Weights of a small GPT-style language model, trained from scratch on English Wikipedia.
Size: width 384, 3 heads of 128, MLP 1536 tanh GELU, vocabulary 2048, 21M parameters.
Architecture: learned and rotary positions, no biases in attention or MLP, tied embeddings, attention and MLP in parallel.
Training: a variant of Muon for these matrices, 900M tokens.
MLP neurons of a small language model. Each row is named by its layer, matrix (up: input weights) and neuron, and shows model dimensions 256-351. Each number is 500 + 50 x the weight over its row's rms, rounded and kept within 0 to 999. Numbers have three digits each.
A block is one neuron, or neurons of one layer that tend to fire together. After each block is what it responds to, as a language model described it from the Wikipedia text at the highest values.

L8.up102:570491451494448445477492431460525516528565593551426477614545577498607578539428500512491484550498456425512576474558520494472436549497451599547398466508554508516562526416575522437489523396463515449489511464492426536424461446532494542543525453475567443543488506471408521416511460559382551542
L8.up291:464528463399552395486545556517438590444550513456535492448549503440499538625494588418455497493490481477510522567422494435581421450532468478459479483569481492494465466552548547507568561435577538514434531520562465465494574397584575449515473548433453476470591451445453449540568463492455469614
Responds to: The token "a" or "A", either as the article a or as the first letter of a word split into pieces (Allied, acquired, away, Aircraft), plus a few determiners like same, some, last.

L8.up1307:516571469454441523580374484457466498480590482607574392498470540587525515460492575539547516473400432476485501448505607454465518509482543528502545538570503485512526404480550491495475495478489445525444490530560534490567537507438565539470593499557485540467511506515549509535427507472492516502
L8.up1428:529466496451521386545544564552507492534468602518476433553402400493545448469507414443492408449474473570527522458508456394525513497426451542493542493505449589442358482503443524505481499527523447512416501456545468469526519452530493485526500535565464570491515513530438544549471459462578445492
Responds to: Mostly the token " a" after a noun or verb, often the first piece of a longer word (across, away, above, average, available), sometimes the article; also " =" closing wiki headings.

L8.up57:510574495513434508501459466492511510479464519424567518535539541549458506533506437396421497465513398449455418554514557567394473473503514525562487547511548506414592472508514512597491518498373432490550585479463465500430463569536468519439436532555461471477487519538491450613511486592524496560
L8.up666:532554544518440481514511412551532520414553550484565511499462508516529549639525405464503544459373574430504476505479517448528579426565479478396467497375522460477536501472465549559547478441472542536522483453429475577470490505482541547550465529583497436419527467431469511500536457506439561489
Responds to: Numbers in sports tables and records, such as row ranks after a cell bar, win–loss scores (1–10, 5–8) and years; weaker on mid-name word pieces like Scr-an-ton, Cl-ar-k, For-far.

L2.up65:428491504486499517519553473455567468431544541523546533517523470534422520611400615568584411552552514469474578459460420455449512531495496512539485414534523496412489392447506530482531528456454474480535526522465447470525496503483515597513527509485520541495512490461489603708488541600524477532
L2.up544:496500395473503578478471508450427498535478480578487417464433491464556440453473454514529409479450566529501593491532484632398578485500469514457428477624444578444492452546481450449474412460565557534582451499540587468481546473525457438435660604536520550543542489484480493495464589506428512509
L2.up932:416575376414550487481582480447439467546441457507568451459486470447501551495472506533465456506522517502471451519549491471472548446478506526470496473481498535498532445455517446446493535497450496596501464505579474498580429455631519549484470549469597543508492571455460573505473468431523482523
L2.up1002:480643549449477538439499512485519523509453432496447443480441431527534534518421464518461553487488441526492494452566451510587530499489446537452459482440592485421451439449614414463530501550489523582523500617483511482597492422519370494457596536511638499528441487539515537461490479479564454428
L2.up1242:513390461498502480480471523480502403450446429466432479452513447498571524536539506467483469509479509640454383568469406438496501503440607541515524480446480500417559516419532536559502524505488570505492541550514516514475548466399470525474425575493403490567513424531415483568543457558536542482
L2.up1291:339614496439489553562507497493466502522502464583475473490570420487456549585504431503545605475505522504505418510514429457521493474506473574550460378592558515533548432451551519520470530519495431565531498398529431519563508487430427514589496499506480516598506511477602363497547444542560506466
L2.up1472:520468409339527480492471528452465542481476482581500502432518423488417511473499545557434386549496609518451499523465486520495585538517456517539453596609490521479470441508587540509539605540548564479610588453493462534613542619453533494519502507449439443530495505544430534429511479540471567532
L2.up1519:520432511441509425484469491435545476444511600473577413498470493607431593559471550497463481490481502501565558563488486468560529501507441520425516503489488522469508361525564537528417496438463608440532422386491458512485521488481517502429414457462577512558520603435473521503643490489539514481
Responds to: Hyphens joining two parts of one compound word or name, such as line-up, COVID-19, post-production, Bates-Diop, plus occasional mid-word letters.

L2.up10:472540391508472546491493460559494458596460578537560497464508562501460598519472563553440495459523480564479491439434455512493512561479486548411507440501493587513497490511448475575453561524546478549503463511542637453497512559534575450531474516479427592458517541428475615578513423440517438421
L2.up70:459488484409467438433503587530530539417610546560448474532437456530502482590427494573586475542529437422507527546509506551461463477498464546623461474542552529406483442487497547531452514550563491530493474497441477504488427543495388447525445466451532593505482470584479457459561553508541486480
L2.up249:603437542412477447508476570508535566527530495508573411498452543492534510587495497530508511505495502465527499451395404422485437494524542531475556437464457554501572497562467444437466532425509429516515494490470575530502449637496509496437457487443443528552569411534612388453506504459489536443
L2.up519:554519491550543466464499478414608559519416476467528463545509486549561404547438537587455474522573618416497463536498488550435528467530447503463494487525456481524462524569535490515541453427436518500511463491462462555410562540472439516460471468544476579584469425480569465419434497508446506515
L2.up538:491545530557538522503459541489570518403550481510483518464472541471458516536443553577523476485439513545525494610463557433438390483438476400506593564414491539522468484539490577459455500506553489571496549546480537602592454589516487497459418414459503515525574519433568569417534467507520502475
L2.up582:594462467439524494505448495470522463535518584514609467545530461465402480540422551502522603466502571523565507559445490468468503521402542486569600509448538448498555493465470411462373483478517400561468434462522426575519487469514492547549592536445424524492588459456500469478510494505470424436
L2.up615:543451516534504548526520565505462609504563568545460543462509531537493496514523526591473464420545512595554489560490502516461483488557507515417499460524504456481497547514496419487418499596428553556522454457442513520510479399470523508409546515379480443512522467513572533544468471484519466506
L2.up1313:555532523511522530486530460525535459431622511530508403551441544489529555485504536521494494504498381495517530437515447544565621554419448527503496408542472570532510514569436488549489529577545576522435464606502551483495577527423499563528548505442503526401470450559553426571487495461458555522
Responds to: Short vowel-plus-consonant word pieces inside a word, above all en after S in Senate/Senator/Senior, also in, on, ly.

L8.up481:439510501549437467475578520473460539545454471475540507570522582531572575509421469516435517532567519527452576517464577500458421448439522542474499541441578503421555474498444440553555469445458473442590466518637487492497509487454456512559498527514496543438486413446533515594605503525484437534
L8.up1256:507537433559585415514525475527505568492491489445570532453520529447461613491435520487461518591463349443445553537558503491532551536541532492372501554467439489458518505543525396589414577441472485494424428443447509572487503402420491443447425501598490555386523463551542453447528523441404501579
Responds to: Words expressing spatial location or direction, often just before a place noun: located, into, facing, at, falls within, outskirts, fragments mid-word.

L6.up662:455580481449510436601462537492483479577434545557497557466493458530478453448422484543515461550590483619528566425570467483442438434623584469505520515456485517519467501520576587530501497470490550480564481559514500480465448436444539493483453459443481490477576496543525495565508454439513463537
L6.up1399:470452466502480506498531547497493491453556508556481554516518524493481508449444459479541434542501500520495480386497499484566468473420592482559383507430460532520476514469597446533518463506553493541537487554505531564565471460520533464428485492508543445468498499491483443533401521434578485515
L6.up1418:415531642537387480559565549382507457487499554500587521484496525513492558612512496431505471508370465484554471490526506510488503512516510524557432524426545488509518504488575496440556541527538418524464598515423530496507436436504584533535487476501471471554496520533426428531539527431502401460
L6.up1514:527478496523547530514426545472559544575522494498518423522476515536360529500383394413504475489567449519525490455532515508515417485461467522611514516354535608546511519566535454559548486569497453493528530556458556477483575582480487548466441455491507431565469414433463519457472596574583475430
Responds to: The word "as" and the "as" beginning longer words, as in as part of, described X as, assess, assert, asset, Assembly.

L6.up269:493436467438439519483453582492586500522464612527444575474489478589449591485517445528502484492459506623523550453487482502573532497486435604488477510449517480451447432507448485454363505390544514474444498479535487530426517516433446483577488458495555557553470456515571524443613435538495504498
L6.up764:564413484418469449463532548472482487554455517471473605503508541481539512505611512614547439521463481466504480554540546422468469509499603468445532486440545478548512422604542570429463531485490411578488464584532430470427558568492500524536550442494513590465421541499476548538484508531495479424
L6.up998:516499535459572465508466499556481547562528529384532484551536494517471539509547439554531429560556528532473513436521594469526512494630427489532492456586484451519536482474459491498499508565472586594546461602505498459411499489536503469444531461548495459404500642523538525470467521478534469585
L6.up1487:540517553419469461508492401489415517491557473490423586512454552536424464539527532432442481440526543613474470591491501540491531646539517579585585524392464496528455537504520522472532483562519433466591507486453448474504502548562387539517532485512456520529460488570474493457531597476524552506
Responds to: Short subword pieces in the middle of a longer word that is split into several tokens, such as constit-u-tion, partic-ip-ated, Con-tro-versies.

L6.up1005:440578477514571531573499491454439481489537431438452500466436540540386498591453488514476569517457499482463455412442453407504447435481525564583523484554476543612522513528562608489550517513466495524473614470460527490557443533489563467585533446432490511384487489443443535502481546532398530457
L6.up1335:363484550490536520480475514475501475464483455529576517546551421422486469499555462444478516438463516593530513519478576509562544473408498455501524530535449455510466544443556412549496447457568526532424497573526543539552465554471479478493559457481505415510527565500458430464487501580527586516
L6.up1464:486561447611503526503502580462465535518499494541595483485409511457437512522571450455511579538484489509480479477402426425571465544581561573457385514506441541483468509477500476560551517506607482532588471570611464499457453509453522476589544496440582457392541515543538450471565455506474507385
L6.up1493:560567459523531471489514481488421417488454599524523416490451487490447545416485546434437495529517524458489479559511450542494475565468534456531453523565418543442450541439444448602491404567520494603526442434567414558426479484452483569507572563513470553453587545511517516496511475446551629515
Responds to: The -ly suffix completing adverbs (greatly, largely, slightly), degree words like most, more, only, very, and closing = of title headers.

L2.up189:461433539533443457450480510510553616558511503444455480446599423486495557571581491515499398449462530543471551505525498537514475467489527511436432531459470517475565574467582488584505563512464406459639500563412511455557516426521517422540502415480461458448585479481488442447613463452517447553
L2.up282:528515413517454483508443439525562559538488534546592516557465442525630518491429579521449427480560482504536489496521463514493544495455467524481547502532524486490509470581471520483465521486505398462437538533469510547539555423480490475500569515563430536453550563549495424497462470549510553570
L2.up734:551420459517487573412601511429606463586459424530415522591522455541413464527477541525507477548500458596632552419473519414467525512426490433479545444448481572575533547544541580503432530489483370491548550533493577485463432575530568451523484442552494517508432435512433488504414482469473525515
L2.up973:504445480483495444586551474533530473493432561435525492543568495468578470578567498538488447430495484452501477500469466506424462460458502522496482413547476548542515582507432500546419568484495416647564437620418486459470484532498602515470547488558526527531525473536431499512464460529490596461
L2.up1224:443454484455484511542413523475524578513529510437509487488535532542621527534500549534565496573498520528525534596498371565521426478447475467575446432601490452508438542473597492541583562472452434467466519573497501487437485471580448606517511487539504521516542553455493442531430420526520481493
L2.up1281:467388502437406557527487515545529554394544520576511561480534527550446522464542534627446417473543453569450460512556444545461497454447493625530484518378513452483447528486452525624459528523505522591494505428530504535458429432536470535476522536487429464532520538504525453435567544467594431531
L2.up1332:512435457496554441461430526458421432479499493581436566498581570523457563569533486543495511525442538593400487387457509484505511529480527540540519491449450437540592564345498492525561477424515523592494441574509480524512479427475502534566432474508515512519488477576582469427430519520546450410
L2.up1334:409503572527529505500451450494525602484548484422508514548557498551460550449492503381413516558518451537540439474588508528399487541510495547544451359606504514475386408505580520547501488425492464500580525499505465465479482395426396531478594570520572519535496578568590571594506431521541505605
Responds to: Short word-piece continuing a word begun by a separate onset token, mostly "al" in qu-al-ity/qualifying, also se-en, se-ed, h-al-f.

L2.up87:525511483402569412549573470552348446524501559473500525505505547547509495549520511480616528527572422500495590517520556510522440431423583520481534520502487543431497457513473442474538434506527536448499470480520467554521441547474506529537521431481394493510431512416554491563548498547433448511
L2.up101:513526491488555495487429433494495508545522555489577439545440523654431473528461590563487484604453462571495487495523535478550469546501534561433573461461472526441449429508503393513485486604422528519387467435469464466554539521432527528554516528440435546571602670492538508451438498454545512568
L2.up455:503468435505494482583467591358507453478445549416520538553411483492514501484461538497411506421460551471508577567494525485537581542465496454499453498509510543570536517514515586467528493584456471485482536453445525506522587521437428590447506389499471500567584476500565472549558616485509481518
L2.up705:523549464482524442560543487480458528428421539580490459512500498537512532575509459453455565529512552447583415566428518454513513478440491486510423507463449447537515522498467437455449483602415513488537513580537543523551564558519523557585483514453539535468450495622568477450528565511536551428
L2.up816:498590504398521417503460491477537515505593535438474502428425527518439445586552611532517519514480568485454451509556497553518471485520535496492566500549521474499544497513440508405407541608505479464525501551528441586544436498505471498429531528423544524408494515424544489535425516512462506498
L2.up819:457493583517480537536558492447511507532461579410426553487451531495556598498529594537497492426575445461529492530561477405420451384508475509571605463469592465510577464554455483430444466563577515448480427505447578434455503573512412496546465488455497506573524549485423473489557450565455542461
L2.up948:432521550470580535384470509528467380611487555559490485422455545581528512480451490544495518560612520479490482577460533463506507442487437499411515495591425394478521511513504481460496463530543540525481403571516487497516534572472490548551513475410503558490512601465457490551488467464432537537
L2.up1531:471481581531553636571610503570552531531432500450445466581408452533531472448607443486535489524587508431487526586491465509523541510562528494471485540532513498457384445538442620487561418518588436529443598500593511455437537427515465477441470546538571515491519485530546509514583545603536412367
Responds to: Short word-piece fragments inside proper names split into pieces, mostly after An- or San-, such as An-na, An-ne, San-ta, Gla-s-gow.

L8.up50:510536541462452486458491536557610548432417475442530542541482497505444456594497497448580543432588473548418504475487535518432482456515565481539472477462466561519426491427522539538452459409607501542427517505499461518476574479426552501488490475519441522497533522467389489573545497485512382536
L8.up118:473475461559407517502573476581537429577579507523501404509458534516514420483536383437545508491569574519446540481517575470368453553534537535584524447457569580444565493532426536539494550444527512537426572536466531522524496470484412533501444530516528483485444453439504477423567556511547451572
Responds to: Fires inside or just before a job or position title in biographies, such as pro-fe-ssor, ch-air-man, com-man-der, or the a/the after "was/as" introducing a role.

L8.up499:590509560516460504487440565505508548555552594495533566469486509535499479600518501488460579548490512473541463485434554485466507503496444446524460613506491554508395445489550455405489452430546528495594481491428472519579490537411468486442542477530538502483490461470505525505414553457462484474
L8.up1168:617361573466569519547505509477573462547416481496525555478382427558472531521484545426512502474506550493532432539442600511481506477372486503564529515485449501439483551490488480544445500428562484451482534511482535497477495540443525407512437553488558557416560431507539456498537521521601491534
Responds to: Short syllable word-pieces ending in a vowel (li, a, i, ri, ni) inside split personal names, often in tables and lists, e.g. E-li-zabeth, Ibrahim-li, Takuy-a, Yukino-ri.

L8.up474:531525566455496451593476417576511474560515466522537512429478488607470491554551526492555402494478560458458584552552491580454582453506479511558525485488581495528430526488525616467453528464486498488441485619435486470542487432463528441534425390535504411570517521412529521530484481462562560456
L8.up777:519531552585487495518523544515556491470561466599532412487492491563406452550521484496504463492443535497509427527493416522498571538564510557518430478480502521510464511471482489490589553461506561441465498461401573439453568532444596437515470498491536443583507490571618541347471547416489426475
Responds to: Odd word-start pieces or short words inside quoted speech, song titles and table names, such as "h" in happens, "b" in breath, "Jo".

L2.up126:614460534449532457514603525486486493566509476494443559526560475500481474479519569497512496569524529489541520491455464574530511536560507493594462542411406552492581472429485532466550527487504515555582538439478547429541504419537492603507442546441526475399493523559478461494552545608512416578
L2.up528:471590519519489522531526479488508581535517477485491424497487523473463516545574507465481440475456605411560413501517551482457455594523513550548489510457574498584462555523562411452602508378493507432486556479490520466560463396418451539516478487530523507585479527489521495481479497442493478499
L2.up571:533472483581535558592475467530412481514491564536525544519526527495460528421494587444457490599444529502480443392433487574405546524465484420564493503436504438442522522428520566392498568524400541438418530486494434429531507505505560497503568509522494538458583417503595480448495554541532482507
L2.up861:561389491471486432465514498476395432582485555528520528508471482599416461482410510408474453537477521493500479489495516475513441466555454466551561487501454443498565494448445610459483590537484560542453598497447453528538555520416411575531480546460453472414500485440422518492502454475553459461
L2.up917:521430478512496534555543529515499542461539524473543469556554465465500411427602533445542473490550535480513481463467507527550497533556493449642481532591529479557453491513482570421462544471493545518436419442488469458475492445588546488550434596556564420507531543546490488508458504590541455479
L2.up1262:514379454407434540568564438453489576572495550462493545549397378593506505466517527535534525517554587422549476443482519513502489485516501447523433504514515543502477500636466515426448530485496538563505484493554521468543554530533501608548461518509433471493490522476431461467427460474466477566
L2.up1504:541405479525450446509644562551668413523457578513476452462517463462450560468519583430546520503557556532506556472434460520503432560530511463564496527446409514414504463515634513557409517433494457483511519535480418438463526466485488482483547485541541558566533482464493449446551587473528472535
L2.up1518:551522560512560648425458514519496602560494470466500540403526546468550498462500397520542488491450557478585538508526494556493490451477414468615464473512517505434532551550516489514435556480527505438518451452468468447550415573554480480527550562515516442508474506512554444442558526393497467480
Responds to: Short vowel-led pieces, often al, completing a word split after a prior fragment, as in se-al, He-al-th, soci-al, E-ur-ope.

L6.up699:488391515492483542510508520489501519495503474499522389529401418584554472524546543432468508454442509436510546536496552534453540524406613532516390544512501486531483553462488467544562538498459487488494457515501423434471578490506422501563490526424553471514529569471491502515487470543560551444
L6.up1217:511423490544561394466512439521517563518494439453604493469522522488402513537491434496520524524481485494402415485511461410535499502565472609445462526445411444376513430399481442513435404438445492502519467492543471544448482521525507524457492514572520474552616540549490584377537506510495451402
L6.up1275:517585563422567426532477478631492509567544506427513473531492455530440478590439447532453427443419570504450443520450581504541587446482549493538487565583447519481488502459445503511450446591560494511476505551563390514552512520496450474463524499462499454530595482465552453312495496508481535519
L6.up1513:432476438412574523507469554518488494524504434492604500500453517419519511452486517492468366496530451559549455540496521482509547496561513515448492486487529525582564563503616415519404521480556375472638523564488415556479533473512519444548447572477543491436485529526405503420488456470502554558
Responds to: Middle word-piece tokens inside a partly spelled word, mostly names and long words, e.g. the "a" in Chic-a-go, arch-a-eologist, Camp-a-ign.

L2.up325:493504546521497503595547609438491459437447484513463446628473486432477563491445515487481460550472454514524525511453456445571442498461505510463455458455526490452455536561532571439570461491432508487515539469553453490476517513554562498451396438496511494539548575586520437511468428494500375468
L2.up351:481575489570532475493478498502522470529424570517520483542560459408502503583572538499545531502547487566497490457489465409483480527422523507550443459535432475413491476472502573501512413478550475448413453545501473513589513438546539541535504557580507457375510452477577512417586525592551451448
L2.up437:502507478552448601617457488497520564528553451450608509400434526513567579477543500463521457455532548499480516459567517502527456430456471508519513465424518563480588548492439548439516419409375476509459537556484573441539534526522449567584522465535453423500503491557505516485437431563470440548
L2.up690:570496507471472547469538539454489529529481524517517496485547425528524493478452436469402478383582514572498527553509512500441496513431521560460551511525499570611504545420393499465543449524478449529586431469403522467371473498579537530464443491579476496464491493451548501513448437535446498530
L2.up702:554600455531503549468517550508544571500528572426490494551475393490501482477504484586445491496490467488517413447521544495513420529419476518474551608538555480512349442532482561455580528581497514580538500560478479469587500436483434518576413457489473518493513466576518403430516512414472521512
L2.up753:512401323520433539547471540462434445517496540419493509445545402459485484488536536490566407530483598509495439431547533489519536481419477507532518517402510395525485501535618528427509551551471476511469530524490438463581429460480537497469471565476522482489527503466495456511535471584486538458
L2.up1236:524501480525453534596517440616509550432470499429606468490460521576469467516460593657541451530508574527486456503573490482543537499459476504546469507512521429477555554536470518415594486480396544475440527552459501434519570512541515520533483476497590440573558437545516615480501437510600474394
L2.up1389:545566471544473564515492517521481484520563461516491562408500451425474503577614485572578484482617409546518490468460520521421533418543486531418488413512397438576582535548482524613508578409496553477568471532443502506522509462551474533466490548551561544481489501531498473500537532551581482603
Responds to: Periods or commas closing a quoted phrase before the closing quote mark, e.g. "Road Warriors." and "pawns."; more weakly, clause-linking when/where and mid-word pieces like en in encourage.

L2.up14:552481393505452517578463459477483470616562634450542419526500563447477503442454509467508497556485538481517507419537415494483481609509509592535537478546545468577493517427429563439466472442485416476545528458515476629507533519458546562491516465529460549482501444458479439532434512496494463602
L2.up67:489495457486563490438531517408466544516545481533498535516532477419523470534544553511511557539605511376497517481530468455484466402467458514538505476442570472503484486414532478447537511561528551496540467531503399422504444422553504536492507525515472480495599554546468483510535369581464459449
L2.up547:507445321497481480423492429476510532503528523501537489541531454541537495563459450483466615526440488535547498481548561384425516590552465537446476538502498499607501564456400566458475511476410467410513404471551509539470439471474423493421520447516536575537491463533554566589512570512517546430
L2.up593:441624448411546518491599491536678509524475548508499457504507539435461506498504490469444414535480510497491562394491529484438518526483483417428494482467501474409579530529550500450569581532540462560409533515449499453485439488445465423549463552480499461547476483501516533508465563540475526482
L2.up654:511440417568528542396412503538543522479515462593482483513528561392463496526445512454464508613545526510497460460587536414644469529519466542463542487567498499496583478477503595438421466542581489484522553493575365586548515453437547488475520481508595461465543465551521552595486539527569447547
L2.up1097:517472509484471565555455524480517423498519576519471516508518561492451504539486509492388567551509518554539397518469532537599559499493471454480507579560504382471472490490553497495518492400505557480411483552593514482465542404447509513461523498580442573519539432529521514415526530411519564480
L2.up1178:486415540573416488505641541511580424486451570500453590497540510554506608467477535510482479549514531488478511410561589536492524523473566511504530455498459546537545528458592505483393537564527560463486492578422446497486425522559473490501480438389548526420467411565441467554502468428488524508
L2.up1180:530461425504468429485504425490468572549424452464549507500599560494568465525582541510505421494462516518545574508531539502453526530548421494516438454489456629511577485524482481450504453454461446472507494516498463481514441467613585486405487488564510447574528492533542419536478498613516443435
Responds to: Mainly known in naming phrases like then known as, now known as, constitution known as; weaker on also, same, each, such, these.

L2.up13:531357511426492554393491501473451508568381548500587513494540383525518572458474503464592355534575501523510497546340493468434496507469523509561480476607463446524606467576513499541469450469471446468441536468515468451526530439562493588522497521642512478486501424544449642567464563430517431520
L2.up105:430482464512432514538538457497511518541485540500550439424545464477534477405523445541549489575531440544501487443416472430449389467450523536625554408512540483405464653408480497468548444444472589572498458563486467437468484478589444547524423467423509511450610467410575403455521461569441507424
L2.up513:488476449560533539393470527408406540463484539471541485512542449460435508443465536474510473495507495486523491449443486404370392460481562537615508424508443548544518549553403553444488453477473504423459480556486556470482488393539492515461476488543470469550496534583493540512484584619456563466
L2.up566:392571483563463576498472474477477506528521509440478450545480440495496545481461553469527515437587448535480436487545528407484477465535619534545519457415488534580631494503484569445518433465431534544545522571585491570533484465495542519395429439508524520446486446459566460505636533574440474576
L2.up624:580597450525569596446524436529491500490430515432540440449585509512425538521529526436488443492476501515520522440481545461561441565513521495517451426408470427547522515532531480439480524568509468523554556467504480478548518415592423534484444448529484419422585519466474491514448489454511555639
L2.up939:565471443510499512440396488450475477454473330551510442515543552509560522377514521507479444472504548579522482554603515473388462462525539434508497464407575532557480594416427627469505435439463546489491538494446510518370532443608515589500493481483550497441527503483452473437532471574537545512
L2.up1128:464473483539484553519485565484560488533538497417489505526526471529439517499487508475441538526412547585515523408476421482499434589511527507471538526479517537535587456439552443455436466490493530475470500485464481459467607471493477478478466420457540506498558540443543439467519519556472455523
L2.up1384:460502526445550518491446432428482516539489421452645458507489489455534530451448503529524437433455445457581529421437558509534440459579507511556446531528413571551465609453473515444576577404471506438495514467606418468560475509630445455526517498449543503505632472536542498562493547445555439539
Responds to: Second word piece completing a split word, mostly y after "the"/"The" forming they, also these, theme, Steven, guns.

L8.up484:417478510437561597522490412553600423560533524493480514503501470451456491529502561400479441607456518463496440517516454526627459573473449557529433437469460462549501479539520559503476504485521438537458555551509573463615555458495510609579447456456423532489519512458444606542548489483483506580
L8.up644:496525421539452378536496475500553442400413462600440506581554507585500500548449484441515436542499523579424596478558468485473501520521434480548468488460536551522581454599508474481494486552576529493518564464540407441565462546548544434451477511455569498473614536418490475612496595494480521462
Responds to: Word pieces that continue a compound or split word, mostly hyphens in sports results, as in Runner-up, play-offs, semi-finished, round-trip.

L6.up202:462567520489507388463507553449550529584470489522552397476470426464567492484534558520524512579530534601500554541529541471526494590434516409477512600581600464549587498475501484477512465516482410458531455502554513548410457379416511546492481510456425523546513392536493451446548502552403475504
L6.up874:500520531536529508540487508460505486526471540563454515527449443499529477509432470502557411514421541488501483462571511548522523541451616471585526464471492505489455516466464453486490452607560513442629536577519548586458561538387506512503490489587347510521393385550509421458462470551582586564
L6.up1303:421554464519558559523520470475550443508450516560487563565500501427527497600435517443462462565545544574515579529576498467501488531501485622475481465462509445521505492565553492510492511499469460412519469567432479524459576479410468532512522471487443503487506410482451495487511581484512582499
L6.up1529:431604544618652447491415507553474553528446436513528462475395367537495430535471501437503446515537549525615486473515469560531516477463538510491540582500498569560493521488464438526479406563583476493477540418489455549545443477489512603451500490536525472473568470513500513464530482481567429475
Responds to: Words that start a new clause mid-sentence, mostly "that" after reporting verbs (stated, indicated, found), also "but", "and", "when".

L8.up18:484534524538463513493579502433480353572541448547502443514496454547540478540418484434415459514467495535488552523648529521543524454503579509508484536417491557540481557496514622565536524498540580551515606515420502532490495490535500481565472470476540425509483403528485531500549571543507541388
L8.up1053:487542543584518419506552463449473403543517495445506469484511575567556479533477479448532479474448461487452580546601542516543513498497497538524429550555519519495435595464479542470418485487522505508416614500482513521432515431581550512519529405506590366410548441499517532463545587486485563379
Responds to: The last token of a clause's subject noun phrase, just before its verb, such as it, he, This genus, or the board before was or is.

L6.up213:519403442510569472490586505523425508565498504496509531434481537535518538581463548549432485405490495554470501454588433473516465450462487512481567426600538510454469488510483462472529531518484493461566536451486661568600505454527418487554431431561603657539497520518524458531537523534460520440
L6.up412:540637492469481511535504388533525529511522431574509453495423518377419489507551436431467404501523525535475453471458479498486489508573503530529508527449581480510518457491609457533489464529525412526457580462554541462563571468480525499552492539577519462434490611474590569513453572503489442490
L6.up896:485477498527571606506506458544525461456576515503529421468474509482482554587538483459565498464437435458474619506554496567493411457524534526536579563450534518530577480460571449551486523508528478543459570564527370540463439607531491413543532443561526472555617513548400435463398458560499453446
L6.up1366:480469466542517567476451485464606550635540504480421562492543473515527416462547478517472516536455532482513534463500539518489587485504534476465515518484440442528498436496533565453514518476491477508457409472573416612472512527565519493529578473534552494494432483516518483504480436446470527479
Responds to: Hyphens and other joiners (–, /, &) linking two proper-name parts or compound words, as in Berlin-based, Austria-Hungary, Hanns-Joachim-Friedrichs.